config.yaml
num_key_value_heads: 6
intermediate_size: 768
norm_eps: 1e-05
attn_scale: 0.177
parallel_block: false
init_std_up: 0.0272
train_tokens: 197600000
MLP neurons of a small language model. Each row is named by its layer, matrix (down: output weights) and neuron, and shows model dimensions 128-191. Each number is 50 + 10 x the weight over its row's rms, rounded and kept within 0 to 99. A neuron's up and down rows have the sign that makes its largest values positive.
After each neuron's rows, "fires before" lists the tokens most often just after its 100 highest values on Wikipedia text that the model never trained on. A number after a token or word is its count.

L9.down608:54 50 41 45 57 56 53 51 55 50 61 46 60 53 58 46 60 53 48 37 67 69 48 55 35 57 52 61 60 60 58 65 56 57 54 38 39 57 51 45 46 47 57 58 58 41 57 66 40 60 58 51 44 47 58 45 43 38 62 51 70 55 35 55
fires before: "\n\n" 44, "==" 6, ", " 6, ": " 5

L2.down247:48 45 48 54 45 41 47 46 60 61 43 26 52 53 56 53 49 51 38 36 35 63 49 50 45 67 51 59 49 52 47 61 45 53 52 48 47 43 45 35 66 64 61 52 47 59 52 51 37 63 48 60 56 33 42 62 33 37 60 40 46 54 83 47
fires before: "is " 20, "was " 10, "ass" 8, "were " 7, "ass " 7, "ose " 5

L6.down70:62 27 70 50 55 59 50 45 52 86 50 37 54 45 52 59 50 52 36 55 38 49 47 53 48 48 52 59 34 45 41 64 51 56 51 42 62 65 32 45 33 60 70 54 61 53 56 39 38 45 44 43 55 48 60 46 50 51 50 43 53 55 32 27
fires before: "\n" 38, ", " 11, "\n\n" 7, "ec" 6

L6.down49:47 58 42 42 62 43 52 55 46 30 46 32 45 43 41 64 46 38 47 54 48 59 50 48 46 62 62 32 50 51 62 43 59 53 45 41 39 46 57 42 57 41 43 45 67 42 51 48 25 42 57 43 41 66 40 43 61 63 33 36 50 59 59 49
fires before: ", " 30, ". " 14, "." 7, "–" 5, "2" 4, "was " 4

L10.down317:38 57 68 59 52 54 49 54 59 55 59 55 44 47 55 50 53 55 42 37 69 59 51 59 61 49 48 42 48 50 49 47 44 34 57 31 42 52 30 53 33 50 61 56 63 59 39 55 62 58 56 39 51 45 49 39 60 38 47 52 50 55 37 53
fires before: "\n\n" 47, "first " 4, "is " 4

L6.down738:63 60 53 63 57 52 44 56 46 34 44 38 47 45 45 23 52 38 50 62 67 34 63 49 42 37 60 42 53 55 30 51 35 58 45 63 54 55 36 35 45 60 41 53 49 50 41 43 39 65 67 32 29 56 49 46 51 35 47 45 55 71 56 42
fires before: ", " 17, ". " 13, "N " 8, ": " 7, "." 6, "==" 4

L6.down415:44 38 49 48 25 55 56 26 74 51 50 39 33 47 42 66 48 43 34 36 60 53 60 32 50 43 72 62 54 68 47 46 41 37 43 42 57 62 60 24 64 47 24 57 54 41 49 50 36 47 62 43 49 47 51 32 50 57 56 44 53 39 57 43
fires before: "ch" 21, "of " 8, "ted " 7, "tion " 7, "te " 5, "x " 5

L9.down652:45 50 49 52 74 64 50 49 26 31 53 41 42 60 70 67 31 53 34 43 57 46 45 40 31 61 22 54 54 46 55 30 57 38 41 61 41 66 56 42 51 63 37 56 63 57 39 60 35 48 58 31 44 51 38 48 59 58 58 50 40 58 61 56
fires before: ": " 35, ", " 12, "is" 6

L3.down112:37 56 52 68 48 58 39 49 69 59 42 49 67 60 39 53 51 39 52 42 53 56 56 45 46 26 51 54 61 60 25 56 49 53 65 45 34 69 50 42 48 39 31 48 41 42 37 43 55 46 58 49 51 40 51 46 49 40 56 58 20 55 50 51
fires before: "as " 42, "a " 5, "ought " 4, "ush" 4

L9.down408:55 49 57 23 43 59 45 46 50 58 49 29 59 53 45 57 41 48 53 58 30 51 29 41 60 46 65 31 87 44 50 71 35 50 46 55 47 40 41 40 55 58 30 26 57 53 44 47 58 54 62 34 67 65 65 47 46 61 69 43 54 60 46 51
fires before: "i" 43, "i " 27, "ie " 4, "io " 4

L6.down618:30 45 65 51 40 52 42 63 59 52 53 44 53 38 65 51 28 33 39 41 55 66 54 41 56 60 56 54 39 47 53 54 50 44 31 53 54 51 55 45 73 59 39 53 53 46 30 62 52 66 49 58 62 49 46 39 50 50 33 54 55 51 39 58
fires before: " " 22, ") " 13, "i " 8, "., " 7, ". " 6, "(" 4

L5.down660:58 53 54 55 45 59 36 51 45 45 44 48 29 67 58 47 41 42 57 49 37 52 48 42 48 45 49 58 58 55 52 38 42 31 33 42 57 50 54 23 48 39 48 64 44 57 44 56 53 42 56 48 23 46 38 56 53 47 62 39 42 47 49 50
fires before: "- " 73, ": " 4

L10.down652:47 23 39 64 56 45 82 39 45 49 34 44 37 67 58 45 54 61 76 37 37 40 60 38 44 44 49 49 61 56 48 54 61 60 44 52 36 50 47 72 37 57 46 43 53 62 49 43 49 40 46 43 38 47 45 41 32 43 64 59 55 47 59 60
fires before: "\n\n" 37, "a " 23, "ate " 9

L3.down202:68 56 44 56 47 49 48 50 41 55 44 46 47 57 53 46 45 53 43 46 42 54 60 34 45 37 54 46 41 42 50 54 49 47 53 31 50 43 67 46 49 29 60 60 55 45 54 55 48 45 39 36 38 48 51 68 34 44 64 58 58 37 69 52
fires before: "a " 26, "the " 13, "\"" 4, "well " 4, "an " 4

L3.down253:53 67 57 36 71 48 31 30 42 51 58 63 45 41 49 56 35 62 53 46 66 50 47 32 52 46 62 74 46 54 43 42 63 34 49 59 50 50 31 46 63 48 62 47 49 63 51 58 62 47 61 58 58 53 45 54 54 43 58 50 29 42 55 46
fires before: ": " 28, "of " 8, "and " 6, "–" 6, "ate " 6, "(" 4

L3.down615:52 37 41 53 51 52 53 62 39 39 44 53 62 65 41 55 27 51 38 53 42 51 68 63 63 54 42 43 25 51 45 69 29 57 42 53 48 67 56 39 66 45 43 48 62 39 47 51 52 42 29 40 32 48 51 66 56 56 43 55 33 50 63 61
fires before: ", " 15, ". " 15, "\n" 10, "." 9, "), " 7, ") " 6

L2.down526:60 38 48 59 62 40 51 52 44 46 60 49 42 46 57 47 47 53 39 55 53 53 53 63 48 51 53 45 56 44 79 41 46 22 59 52 26 76 55 30 49 53 50 45 52 61 49 45 47 52 66 49 59 40 48 55 43 58 62 43 37 55 44 61
fires before: "s " 63, "t " 6, "m " 4, ": " 4